config.toml
hidden_size = 448
num_attention_heads = 10
vocab_size = 2048
rope_theta = 10000.0
init_std_o = 0.00297
max_grad_norm = 1.0
warmup_steps = 317
schedule = "wsd"
batch_tokens = 65536
max_seq_len = 1024
MLP neurons of a small language model. Each row is named by its layer, matrix (gate and up: input weights) and neuron, and shows model dimensions 128-383. Each number is 500 + 50 x the weight over its row's rms, rounded and kept within 0 to 999. Numbers have three digits each. A neuron's up and down rows have the sign that makes its largest values positive.
Before each neuron's rows, "fires after" lists the tokens most often just before its 100 highest values on Wikipedia text that the model never trained on. A number after a token or word is its count.

fires after: "f" 25, "w" 13, " re" 9, "im" 6, " f" 5, " imp" 4
L8.gate868:474559534542516380493484588480453423502470541483644477460515488503628500519515559523533462498605463434480513519514548464476530440529451470507509529520529512461520497499510556492427438472443497423541448587516480489437418515482538434581515556490554519538428504448443606501496601470490498487451469485551472640474517515405574458522520456501461383475508494537570536483606532611489462555506456512517473487513441478565491600408479512495573493508492445460508470573572526541584383485447536522581465618475518554465541538550496394512451527432517493579483540479472512473605458453503531457449563504512400393498505509551531537554512511526490513589549518406569454511443471427623467479450416560445484524508586495511533479525500568444530451539506466380566509513527527444596506515474513
L8.up868:583483479469641547477450573513489567499514537553506442473483563575583449479497547495451450472573350449485497518480493444537604510443496469535520528538609446468437536442438556463489565458497468539599516456501490408469548532453509457454413521439479549393462538508594517515408566524467536515523462532518415423553553494556638544451526490519451493460559505501471442514557541523433417546525460558427556484502469489546415415531445515541639511509487484499563478562501556572457460551444583490479493539503562544414538490452432515408481536533464589415502549509516588483480500491448482444518451555546517596505457555506518539478562478470448575451498447462471466461503465467533485553544502432476482493508567519487573528509513559485403360496469568424527498387499527504571487496406527

fires after: " 19" 55, " 18" 18, " November" 6
L2.gate888:511573451516426488527513563501520386523488485382587409541489473426578498467472462460495526548566509469452475478488595542581418467487507557567475464547423453479524536597484537519499536494504460412438505488472470424464486461442510485519577493440526439504525477406476448505532592508525500547493506478521535454433381443469481562453509503479451426520499382417488493507598495596425450463540504469483484515576499403496498417458461518563474535477485552535498559400404564499433505515532470481463586432524500470542497495471524510440526392459411476506549512498449519372467455470523588500552432476575575549499544447447488495515459499421488557429477615477525523456414422508467473478438531515533509588568587518425471453564490571557549499461475450469392475506475495528577523525445482
L2.up888:503552518541489455492542484534497515563600488542433432512515490510479500517539498481425544462528609482428516484499517473492469493402548578505449457602505560543514554417644495495655502503542428457465491513495536470487457548481487491494498456505575550476599450475605516407591487504571581453605469566393408525380501484390555515471535518576478490436515377517560430556497435550615477448432512469529400543504475447616480487510527469451483615470478529541542465480437461513572489522521456486520483483552458557506417550502417548469575601458521513483533535499444537433477485499462521527471606506511436480498515515543482464421494529341477580522469507499543515491546542466562479480527508537516518525397541472487584482468504558482579554439476531599394580465535460533582511507430550

fires after: "th" 26, "s" 13, "d" 12, "f" 10, "n" 9, "z" 9
L5.gate449:511451518475557581491526484456491413510407512470477529495521435444474533536531483564416441499514487492615623529503479529504429552508552470517457397439529491446515487577609572485535453467495474502508483617506459420510561572533486515566490542460534539484394520421490494519423484479463458464550512460483455480433510503541576471482628479545555514443572435366574450449415472542575447430422509504521557453538412468453585500500487407465469562504529481431523498498495547510455517566394486469398475502439527497503531526562542516487536521550528472584515584522551501548520408459477569438636439555482520506445409492543566533532454500460445487554518539427562432538504603516488464552450481506527492516520511499425470495501524576576446573530538421489615494599408560489407553553486602
L5.up449:476439524477511498472553536563531473602489570578470559507562568510519442573553457562467500516613394522518419510489505513521510438463489443541433414432501493521539383478547455490448557504510518425533581407503458564460442539425415539485518547511455464501442577490423579491430399474606600534442530465543451429453436483515537501456477581521479551532510538489580541471435445550555504425530427583502434484548505529581479477523519458625512495518500465459496499517470541470506544576461597528588507514421565519560499552504587544604434512445531506525420476468497483502417525498468418506538465480465475574536453567497466487606457503557469528555521487339484547550524437510475485424486496539575520535381356579569482542500448520360447595440521425524492460430438448629419551510478585

fires after: " 1" 21, "'" 16, " 2" 7, " 3" 7
L2.gate680:493603463497570554527482499510476487597478499505438452537554543562415464448500421531473436546526578563471474477515489523476530455473451444494476460529516552457561438508541454521414474454507444488506526585566455527390520547425549550506458481489521548529438498566630374547519481497635514522454533534434509561407534533505436434396434564513477520545484474435571479508557474557478560542321522414497400511522464440498502474589556410510555499519514562472520519424391509490471385433536528453502419544443534568479434555463437497517452481572477457418484559563531395528484476501536493522542500492510541527491544471513462587493504433522463474431503416501486613503546387538496430503529512576470525532533566557467548525492470505572399558490534513511485480440471378466521517531377494
L2.up680:470474476553508499474457509441563469475440516551492441589514456653528508474432492441490460562488588502500587580460540548459424507580599483447550526466483522506496528589446492544491513479530478516471567567533526465514605543561499530600473482444444557459439570557454536557487491510489399475391531447461456562505514499485569531535453462482530481500511430466491577509578533503591630492498467477433454481463496556411518540501520489422464545402525464493479423549504450539496520475488519525527516515502401547414416482531471456479593426500500488578452490469438445474511499496568530557493439506466428525517535528406447388416500504428526467448455492538498442487492464481499501465557523507491524432496437564471440510582424571463418602487472452411428498504488490518490553549469552

fires after: "ar" 16, "arch" 13, "c" 10, "ch" 8, "am" 5
L7.gate472:363547553446530418521453622447558406521550510436651551459499587519471569458541536432540486526516646533476462560459519406498496477530541460495528464454417586567526428533434462517523463535494467557492468527524511485438514507550465496459521500536527535445516459448583448517535480420475531537511513535516512508524505429557501541567454503488504467516487508468497615519495549514480506530510438464501428492500458459546404533385485481466582517600469457465541470501497553406517496522464540427480471588482528517425473573452440483582512397484490502482531463507480421559511502553478569493603502477503559546472525479528536520494498572530561448457547535548517492609461466525472518470401550552419565530586380499542419606482633401495522417535543501464455499478496597503460430573524572
L7.up472:561459498428441501460482478531426557472407486398566543557454456584474410480478477482520352561526540515498512597506488536514501522569414498470560563554559439521460559496431474498557559529478517547513508514544479480518490511582472487576405494438458545535509513506460541570428507499461483513402474491479513470518473566596454517541446538516565526521465475527554526556472475489527521533612501446577537487592543580525515477518459507488431489508508536473569515543443614505510531443521509559447472504485536480480495533488414506524483450589459527522638559469495507413515464505584517497456557535451596391499600485584503478518507598498494465575530510487492480580452474463497430405503418465484446583379491504501460493559499454481580512424543482630386468532490466433515469491561446

fires after: "s" 22, "n" 21, "o" 7, "u" 6, " An" 4
L10.gate640:491486559486549508465598633371538445494507400518504525531455479622486506524487468460521473446421526460496610533502578515552432518540452462533500514518628484437496503564541519514528475517438565569541515575506475512546491563517455561536579555445481529443523495430463478456482510515438373575467444440490516496511501434570522447445489514465574459505447531560502517429539534456503481431516489534464482534507617615432414541518445463470513439450504507399502493530374495561528502520467500466532554445581448474534461503481534561420520555476511498422482505537494420466537434421446599437402456495522514527393517458511538468475541451436521526526487475555573408548600466453534489514546505514541558453492447462458471418574400543536492522559485569574518498463526557571538474485439527
L10.up640:551472485482533535475536553497535489540514499388516490473460458480591528519485520545558510494614408454564573578481480389473460489538419512516420493661518574474553573473514563450530466506414591419401538603541542534561479545487489606541592511505528593404517531470445464397523561608529479510535514569482490496446513539467474470584569565457450475473499460512488541535466411444533498473471510590484552549547490514428477499435440493489505493465441457504413450489459520468563546544509474451544461521439482480570430516482513483454582518478453486527544544410444531451492444432449436509534522518387516476448488497465484371545483447470483464446454555504490493487478505495532464534516521482536478512583450539467458488491548505512553382459600462514490430505545526477500557487501455

fires after: "\n" 19, " 19" 18, "In" 17, " In" 10, " 18" 6, " in" 5
L2.gate641:552440500514536446568418518471467495529439420473596377519552583479478459460539602453461432470625549525348516459465533619490502483466424437470476559583514507462522540478466432529433541525489441514469499567502486493392451597498542477578572504515493480534484530541575495483515489431559472584558520506415547460365499435555501469512460584487550519462518539511568367516525490576507419521531555599488448514574477391445536593543500409504508558486496477508493429421602455523510477411513500397459550419572453436525548499421434562517530485490407432558530614673484450497536514521482457485499542498480489497522509583492455581461501503468484498517489491459484451576580532552405393521527467489499436500506551524404559465480582405518465494493526456474558430462445544524535434533464541
L2.up641:593570512563497425510423518492457523472501492431519524453467514531517516493493417484445491440475461458507504474443486528521503438519447545478420462508513487519501532433474596560407520463495526439592448490585465482543506473524556490433471509516452591396563477372550504497451532543520528460659469491498509468463558476450456544419508444532554494458466495407479460553578425574509512413474601525513410567445591454551504424474449576560477495524458621479539496452544517526453472567478475486522479456490525536506480451428346512555488490446459596527563530454480466514497511404512481576445560527596456486509500541505540419492543619500483517651515499509511533434524535481451522521545522480483505518467524483456486459514485577531473466524529662577489579468500480494554510508550470

fires after: " 19" 57, " 18" 10, "–" 4
L2.gate803:522482465470427497573438427456504479560534513534529503574509498414527434427448592527520457537545507571477405481476524557480512497535583572423467509546475605508552538492474538575526404535606600480468476466423509431460444477522472524501479491453430403435505513493535459512391589520546507540500530519557498571430517503565522499429474518489515480475534533432430464521487481440517490440423475533462412486444486480512514465519494576447583506433448486510522452408507523560367469591490551534497615411542558597471513471427452555543440455514564598564468574474428509518451514484505548533468545545579536546508514596471480447503375526449484511424522535501496442468487494520500519468547595508591375521554559559449524486503504481582627545506535488540479558485476459455543509481528426
L2.up803:428458509512497597470571461502440440491529423435528506513565506530473506536432511480423492553486484520474485571520408485498471481402605426467507469576530486511507494414550477510592537520537466470466422444500493429499502514534435451566488498435445484412439476429557513474672496512487477573598537446493457492532474507552535528385515516449521485494477473511482519623480536394460443472521452523551405540430552508545469475452479421537511475344518502538527581577538510482482543492453456578482578508523561538473540497534510542499434565472466409466490538423458464533399534445541477543514508569537468522399470432478481489524377485462491463480541509491516452480523445456473420623423463483430656419487472513479581478509473535456560462505455465496448632494473542532555496427445595

fires after: " 19" 40, " 18" 21, "," 5, " September" 5
L2.gate34:486498480446548493530528556591461517532412455407400560559487571514495567538393468494481505540569495478458444508495372494470437434498523466504537607498539532449458439508580496537490432475540461506466498569488444450464589484478387404397578555454482568535425472444579375511432577546559505525524517553540613569462486556589549505460491477479506516541484553571488573586533557491453517530448518505500463498465520546525574552504525507596530574566481509569391429392421577451452433504584586492506430563425462362505532473487495455432512497545501474457381561521500398460501479511643544501474525497415546535496454521519544515481397348473516522522521496519483580457414464583477533506445475506409546542456442458536495512457463577604572483497468508435442517534464552535587551454518440
L2.up34:530442483457551539489500485535410578596622503532522388456539564460543512476556576482466529516490570463399467429564479471529455473470460547505447524533484531496463568445482499484517567546532484515610472459567465505467474537488566524474449454530522550478535414434689502498484495539590516461546575552501487436521489514425490563461464538572525562403510453491515462580412513478483418460431491499577527480426519528543461466524512514507506469388512434504551508520471470461528585442504302539509432509597468608518487490488412554500471502451521548530567573499503494555461498455397438473588575488562506551429500506404508522455506456430513589455473486414515516531506514469469508637567506480542491509446572436495474445492525483486511460515472637530523499467503586568532584444487513

fires after: "ol" 16, "el" 11, "s" 10, "am" 9, "ul" 8, "ar" 6
L6.gate524:533504619490596450500435490470511419448500590466531487438473523527515535521483421555531417522621537529463530556425481465553411444511540545534593540454487561528522452503515523542431494507442526441470479558494556499497497490532557451391562519493558498496463445412448394412610512458394532558508543516448535499544521577491551566383476499565495389547474493466501619498468526521500441500518455463506448387538543498518436383472533516514608482540465505549511498484451569474537501480507456555457461489461485431326588456476494451518466493584518558465477445542595492432485501512499522496527603621490563603546522554489589512559506601471517482505564588602540478500470471495513486504508525510512522484433558471436550414524503512460397543581404482507456480420492480432480396539484432
L6.up524:424458474443523533517484511470465568459512500502476482544471424495491531435417445474502489524544591521484447390503445503543616507482489431480417511493608476640497488554538412439541441552557499547501571467528417462545526509493481472485548494540526451512471532536391407563535615488472483444404532604532547421457497490580552466516487446487600501558529533532482465434491462525501512493546509527587517569505522580483538531500495446391538506450545508533533466438567472340633474453412455498487519514559461554479467522462506469502503474588552517449498561558460520454525568553580479487498569479400469436502602534527472554497539457479515496610469427531492547534441537529557462485487496544503540527619462490427462541514488509495543572493537542535553426549546468480520548556597523

fires after: " f" 19, "th" 16, "f" 8, " Th" 7, "im" 7
L6.gate956:502547521530435521442562524543491489437454532499516485467514476514564542578477520437541507446619416514531483502490557524611440498494489453491507526567531504503445453519531467468493378476454592580529389474427569531507504585447492568507588523480462533556477507425448599503461501419507556471443484471528517492440567486375486600469469544491481524440589463478580523461469452618508469581557424475491476572527541502489560573517496591512531488505501513515516584570476540512447489404436567468463477444426485473526501552472505421441499494441580538488506457582572488482477504414497556532580500527497454590449507501488573612584515479495472542518577536541529470570478592418476511539500487596486518462509502486507518521522540543435416480576402522485565551437528485386473483406512528
L6.up956:504458488489498648450493579471499673553561569474462529439481530444560536543539509550577517536541418440565475567522581458571500460485509482589464483464457445508491514510642463508546556545539570605594564434477475427349544457521441513416426477468473533498552453440363557502510520553437500512495511420489505438553562466436490514516382524402492519499501468341619561506616502488514538510491441509503481456528437614581477502507513570538526438456486479458523479449515454513495537556475600439514468438501462494544520508484518488410387419567531598517482402442472495496553532492458426500484536493378499516535457536453512610448585477483528601472567468412501548504552477486459544438498507550602518462509480468457478525523504518454460439592477509521520474605488470508444559452520482

fires after: " to" 18, " T" 12, " Go" 8, "go" 6, "en" 6, "at" 5
L7.gate394:550467578470525470564490470542473461392490539443535482476559465465635428644499524511633511512412502489470466497484564587535539506527388491476581557550471532470398485415524444518434521478427538505359474506521414524552549543543546507455585542462538567506490511464473480520518505568560555525486550471542557546486493537521489537646472533392486551485468489496524526596393482532520493500466494534455514486468505522484483453545573533492420469594455487384478483558476425544570480522480497467404411529494565393527540488479381543504511411445468416586417547519502473503494478498472566434567628489493410509506446427525567519499545430555396529540437524528541532532427520496488540542433435471509517472397546494573392450500526537534450508525440463479459589516433492404489529493410468
L7.up394:611454527451517570451515582488502506638457510453516582515467487506509564443522428499537506583452449549519535494552497470457499558468482503507471462544524416459537572427499568523544574478520461474501465407444579466469473437538538487471483477535480514542462516583514557485439521478449555541488422555463526457530477511498519473478562530441390497647500521484575573440430514426477590481515463522507486481490485443517459534551476470508545527454629461492449467525452515516576471434555584415496408361576534520493486512420458497492651416420539498437509499452526372505521550441547512445444494493414479455482472422559541512591423552493411389548442569477555498484539433467505510498498552510593515501525406373468552543603505516514491488520467472545550445573471563539476515464570537